MLP neurons of a small language model. Each row is named by its layer, matrix (gate and up: input weights) and neuron, and shows model dimensions 304-431. Each number is 128 + 24 x the weight over its row's rms, rounded and kept within 0 to 255. A neuron's up and down rows have the sign that makes its largest values positive.
After each neuron's rows, "fires after" lists the tokens most often just before its 100 highest values on Wikipedia text that the model never trained on; "fires on" lists the tokens most often at its 100 highest values on Wikipedia text that the model never trained on.

L5.gate1182 [111 150 148 127  91 137 128 120 125  91 159 108 148  97  93  92 161 122 101 140 120 128  64 152 138 126 141 179 152 156 145 149  93  87 106 155 114 140 145 124 165 115  75 132  99 141 108 167 126 137  92 116 115 157 121  85 160 140 129 166 122  98 153 106 131 128 133  90 103 140 139 128 114 141  87 125 168 151 122 154 172 187 109 158 155 130 150 104 132 101 134 111 141 146 153 131 143 115 103 163 140  95  99 134 105 140 127 127  82 148  98 128 160 100 133 152 158 129 122 137 126 168 117  82 123  91 133 163]
L5.up1182 [151 108 147  96 127 110 114 105 115 119 124 138 131 110 104 171 115 107 134 116 127 153 117 127 111 115 111 127 137 121 137 119 173 138 108 193 160 138 147 108 132 142 148 130 110 169 141 157 139  76  93 149 142 152 146 127 163 142 103 129 106  59 137 127 134 134 130 161 117 101 167 131 110 149 120 132 135 156 161 123 109 128  89 119 122 116 160  90  95 163  80 107 141 114 137 164 139 139 103 106 134 141 117  86 105 139  94 106 146 144  97  97 159 128 122 122 111 166 109 105 121 132 123  79 107 116 111 110]
fires after: "c", "ed", "va", "ra", "iv"
fires on: "il", "ma", "ce", "ed", " by"

L2.gate55 [160  79 122 138 171 120 188 120 148 116 125 135 124 124 133  86 130 139 177 110 157  94  94 119 115 137 144 145 132 137 115 131 108 106 115 139  95 115 115 155 110 143 122 108  99 101 127 117  99 117 115  91 148 163 109 116 125 166  98 128 112  84 125 121  68 104 130 128 106 131 152 157 117 139 149 118 128 131 127 154 105 144 138 131 130 110 104  96 123 146 119 130  98 102 118  92 164 113 133 103 103 118 144 164 112 163 110 123 122 123 129 113 120 123 132 151 138 119 136 159 133 124 134 147 129 149 147 118]
L2.up55 [161 114 152 112 153 123 102 137 112 129 150 133  84 115 133 172 143 140 135 131 149 126 127 151 165 109  92 118 188 157 117 115 146 139 127 152 104  87 117 151 145 175 163 148 145  82 106 122 123 123 123 149 105 153 157 122  99 135 143 111  86 107 109 159 112 104 119 101 129 138 114 103 142 119 149 154 153 126 107 104 113 159 156 121 132 135 173  93 137 164 141  94 141  93 130 139 132 120 118 172 122 129 121 147 113 141 122 118 151 119  97 134 105 144 108 160 161 106 119 115 115 139  89 118  87 134  81 115]
fires after: "\n", " |", "On", " ("
fires on: " 3", "G", " 4", "3", ";", " being"

L5.gate751 [141 141 147 137 124 129 135 150 137 123 111 108 111 134 137 134 149 126 129 133  98 135  86 126 137 152 160 160 123 119  99 109 109 164 116 100 187 123 158  87 170 133 153 145 135 126 111 144 104 110  83 118 138  96 146 129  75 150 159 120 121 135 127 126 117 132 101  92 105 110 138 135 102 137 114 165 127 158 138 120 114 107 131 125 135 113 102 165 118 122 113  88  82 159 140 149 143 131  85 157 121 144 140  85 134 158 123 132  87 143  91  91 125 194 128 135 115 113 105 133 126 125 152 142 124 139 113 154]
L5.up751 [122 161 164 181 172 122 176 147 140 128 116  78 101  94 117 140 139 104 132 120  94 120  95 107 163 100 152 138 143 144 121 150 150 133 129 137 131 132 137  90 158 117 115 161 152 108 137 132 108 149 107 141 122  61 143 105 121 144 107  92 141 135 149 163 143 127 128 147 160 167 176 120 124 162 135 160  95 108 153 125 138 131 125 163 140 111 127  61 111 209  87 131  81 169 107 114 112 139 126 108 132 150 114 138 116 130  95 170 143 104 119 150 117 180 121 170 102 128 147 164 135 157 116 118 147 141 188 143]
fires after: " 1", " 2", "im", " 4", " 0", "0"
fires on: ",", "–", "age", ":", "-", "s"

L6.gate590 [133 116 121 140 148 127 143 170 109 167 142 178 122 140 171 101 126 139 143 113 142  94 138 110 144 136 165 134 112 100 100 139 139 134 103 145  98 162 159 161 117  78  92 157 166 163  95 107 139 136 133 119 119 125 123 119 109 155 114 133 137 115 143 128 117 122 138 147 128 136 142 109 127 182 139 148 118 138 110 120 151 108 162 163 135 117 147 168 105 107 117 129 106 126 121 128 177  90 134 167 102 139 150 150 142 164 143 105 145 151 122 116 166 166  94 111 138 138  94 133 122 104 207 159 131 158 164 164]
L6.up590 [112 131 124 149 147 111 153 183 126 129 122 148 124 142 183 151 130 124 156  91 128 112  96 137 106 167 118 138  96 100 129 142 125 127 136 138 103 155 139  89 162 150 159 151 150 142 132 110  72  95 163 172  97 143 155  73 136 136 138  99 114  99 109 113  90 172 125 103 143 110 125  97 124  91  90 135 139 135 129 156 129 129 139 104  79 141 169 110 120 109 118 119 163 113 135  89 100 108 165  94 129 162 128 146 130 166 142 152  95 157 136 129 126 128 134 148 116  89 102 131 123  88  77 142 136 111 114 168]
fires after: " p", "P", ".", " imp"
fires on: "ri", " Pri", "ro", " Pro", "ron"

L2.gate316 [137 110 118 154 118 115 113 139 144 115 118 110 159 136 164 118 181  82 165 110 126 116 126 122 108 149 165 148 166  93 132 156 122 114  93 156  97 133 168 116 129  60 113 166 122 133 126 154  88 165  92  98 100 102 102  95 151 110 126 149 149  63 112 130  98 117 126  67 107 137 157 147 120 153 139 100 131 117 130 153 126 156 140 129  90 141 124 120 109 137 136 154 137 139 102 120  79 135 139 108 142 127 135 136 112 132 173  94 114 169 127 128 160 105 172 191 127 111 131 134 114 126 108 134 139 123 177  91]
L2.up316 [166 148 140 125 131 154 155 123 112 109 143 114 138 146 109 108 129 147 157  89 122 128 129  70 126 128 123 111 177 158 168  99 115 115 182 150 126 108 108 106 119  96 132 106 177 124  91 154  90 137 114 182 103 116 138 127 152 126  81 132  96  95 122  96 145 145 144 105 190 156 153 142 141 141 158 150  83 110 114 115 127 147 147 108 154 147 135 141 135 120 140 123 167 132 119  65 135 150 157 149 134 119 149 124 108 117 112  92 163 153 162  80  89 126 111 188 127 139 147 148 108 130  88 155 105 128 114 172]
fires after: " |"
fires on: " ", " ("

L2.gate1029 [133 153 129 110 163 126 165 149 113 110 148 145 113 159 105 121 112 117 121 152 109 100  70 132 143 137 124 168 127 158 142 138 154 142 170  98 159 127 143 142 160 113  94 146 140  85 119 103  96  98 162 113 160 168 169 172  98 152 126 142 152 133 154 119 117 115 120 147 150  95 132 109 111 135 145 131  95 155 156 107 151 153 128 115 154 118 107 138 106 135 119 104 113 124 170 150 174  78 136 121 153 156 153 126 122 166 120 172  73 111 112 141 183 138 143  75  94 116 148 118 186 122 127 123 114 136 126 160]
L2.up1029 [142 147 105 155  96 142 103 123 112 143  74 101  99  96 117 158 170 125 113 130 117  66 117 112 133 121 144 151 144 119  86 106 133 129 130 164 108 109 142 145 174 108 128 145  98 128 135 153 111 157 147 121 148 124 109 127 126 173  99 156 135  96 146 116 106 121 108 149 122 122 133  91 136 113  86  56 168 113  92 132 127 112 132 117 120 154 125 122 126 155 112 144 116 193 122 137 107 182  88 147 150 125 137 129 127  83 143 146  93 138 135 141  82  95 150 139 129 125 139 108 166 113 151 136 128 146 155 128]
fires after: " 1", " 3", " 2", " 10"
fires on: ",", ":", "."

L7.gate790 [110 141 129 127  81 135 155 199 135 116 141 153 164 120 135 155 119 143 154 123 107  98 133 109 138 130 129 149 121 108 168 136 130  90 136  79 116 156 141 138 138  87 119 160 133 128 150 141 167 142  80 110 121 136 135 168 123 158 167 133 149  83 107 104 138 136  92 101 118 158 137 115 147 126 150 117 124 144 159 137 142 136 118 161 142 131  49 117  92 169  62 128 139 123 127  93  64 122 118 152 143 126 163 112  81 110 126 154 131 110 141  87 156 139  98 145  85 108 115 141 105 142 106 120 119  86 151 100]
L7.up790 [124  62 130 115 137 130 166 137 150 116 150 180 103 121 114 154 117 165  98 112 175  89 122 109 123 106 123 122 138 128 125  75  99  73 120 131 135 137 120 108 130 140 150 126 185 162  95 137 110  95 103 172 109 106 122 121 162  94 137 134 115 147 129 145 138  76 104 157 136 147 112 104 140 180 106  94  78 128 146 131  96 113 114  94 188  94 146  80 149 107 154 127 135  50 116 106 137 144  78 172 107 143 138 136 161 121 133 150 168 144 141 134 157 106 153 121 165 112 175 142 145 149  96 124 133 164 108 105]
fires after: "ur", "re", "wi", " the", " c", "emb"
fires on: "en", "fe", "re", "ch", "le", "ult"

L5.gate552 [128 124  72 105 123 107 167 132 133 135 106 158 164 141 131 122 173 114 159 115 152 133 126 147 120  93 140 135 159 142 166 131 104 162 138 128 153 127 167 112 174  84 132 132 160 152 114 106 170 120 118  66 126  95 153 131 143 140 102 121 167 126 162 181 120 132 130 119  37 161 163 109 100 162  66 159  92 105 169 105 128 136 146 150 155 127 138 120  94 121 111 170  94 153 138 171 155 130 120 124  89 127 189  82 117  71 149 178 144 129 100  94 166 147 142 183 110 115 142 160 139 116 129 114  87 103 154 135]
L5.up552 [173 128 129 116 183 143 136 136 104 143 128 120 114 135 127 121  98 112 159 118 129 122 138 122 148 121 118 111 122  96 131 124 110  78 147 139  97 107 144 115 151 154 116  80 148  74 139 113 116 148 127 119 139 118 146 136 119  86 187 122 124 139  84 120 138 139 103 130 150 110 152 134 104 126 154 114  89 188 105 114 114 148 120 122 122 141 114 143 130 126 137 139 142 121 187 126 149 130  99 128 148 159 182 100  90 140 106 101 129 118 182 139 184 146 108 178  73 122 129 131 119 141 131 133 163 153 207 144]
fires after: " c", " C", " p", "c", " B", "mp"
fires on: "ult", "ru", "ho", "fe", "ro", "est"

L8.gate449 [111 173 122 140 139 163 139 121 127 149 121 144 129 106 101 132 110 155 147 128 109 104  99 105 130 122 168 124 129 164 141 122 106  78 108 126 105 179 181 129  74 157 145 148 102 166 116 107 140 142 167 141 119 127 137 124 124 128 112 115 133 124  84 146  99 140 120 102 102 119 106 135 121 161 112 171 154 136  91 135 104 129 151 143 130 147 130 136 140 136 152 123 121 108 137 127 151 131 160 148 170 138 126 131 154 136 136 169 143 134 106 137 114  94 140 150 108  71 126 176 138 102 147 148 144 146 146 116]
L8.up449 [ 99 112 154 127 131 141 121 110 126 130 111 128 133 140 118 135 181 125 119 138 117 119 123 144 126 122 103 111 143 137 113 100  99 117 112 182  80 138 124 174 157 155 130 125 109 169 114 131 128  81 149 171 172 144 104 124 134 131 135 155  88 106 160 144 105  91 106 132 133  99  94 126 179 129 110 117 146 146 140 121 126  91 137 119 158 117 139 124 144 116 168 123 102 132  87 142 107 116 143 127 159 136 180 138 144 138 155 154 127  97 136  86  79 128 127 148 112 112 133 173 128 143 109 172 141 138 133 180]
fires after: "us", "li", " Li", " in", "er", " Col"
fires on: "t", "g", "ve", "b", "ber", "tra"

L5.gate494 [119 104 119  70 128 158 162 112 143 142 110  93  92 132 126 123 163 118 127 101 128 123 124 124 121 139 135 138 132 139 155 126 139 140 121 143 155 114 153  85 122 106 172 116 124 134 128 100 114 162 166 116  68 130 135 136 147 158 175 133 147 110 124 131 110 120 107 109  76 129 142 125 111 141 151 123 132 125 134 132 170 165 146 146 121 138 133 133 145 150 113 141 110 131 168 169 156 130 150 153  97  76 145 106 106 107 143 138 159 141 116  70 107 156 133 150 110  93 130 142 109  82 117  89 147 130 156 104]
L5.up494 [141 149 135 110 176 106 110 133 134 153  92  91 137 113 169 144 132 148 120 133 124 143  83 168 158 145 140 135 120 105 118 155 161  88 145 135 137 124 157 121 147  88 125 102 140 116 110  93 102 141 149 134 123 103 141 117  95 161 126 172 193  92 118 159  86 121 141 128 108  89 113 114 113 166 122 170 123 163  93 127 159 147  88 126 132 136 141  94 118 138 150  98 116 105 121  95 105 152 143 117 114 145 129 133 124 123 142  92  95 160 113 110 146 150 113 148 157 112 137  94 148 154 126 123 103 122 186 135]
fires after: "c", "s", " S", " C", "C", " c"
fires on: "s", "ro", "wi", "ce", "la"

L5.gate245 [100 129 124 157 124 115 105 112 117 116 144 115 156 116 110 114 149 122 116 118 181 106 112 128 100 112 139 124 105  81 158 141  84 105 114 119 138 157 130 109 108 151  98 134 147 126 139 145 119 122  93 129 149 145 126 120  99 110 119 160 144  92 123 138  98 176 138 123  93 162 123 109 163 124 129 157 133 183 142 127 153 172  94 143 153 122 132 117 133 101  85 120 143 112 121 154 112 114 138  91 121  96 181 132 157 117 151  90 145 116 187 125 133 114 104 122 111 128 131 148 125 122 109 144 176 153 163 138]
L5.up245 [132 137 110 184 178  90 142 128 153 143 119 136 152 148 140 115  97 116 147 133  94 123 103  90  80 128 137  78 112 115 130 106 111 103 150 148 147 139 129 104 103 121 114 136 187 139 152 144 119 145 114 105 105 138 152 106 105  87 153 109 112 122 102 136 164 128 132  94 110 120 129 176 135 111 141 101 126 160 120 144 117 113 114 126 155  87 178  88 132 145 132 140 188 173 109 138 139 112 129 146  67  93 145 110  99 145 131  96 127 168 105 119 173 117 118 141 116 150  96 147 163  99 104 175 143 137 134 126]
fires after: " ", "al", "e", " the", " a", " high"
fires on: "air", "ight", " down", "round", " final"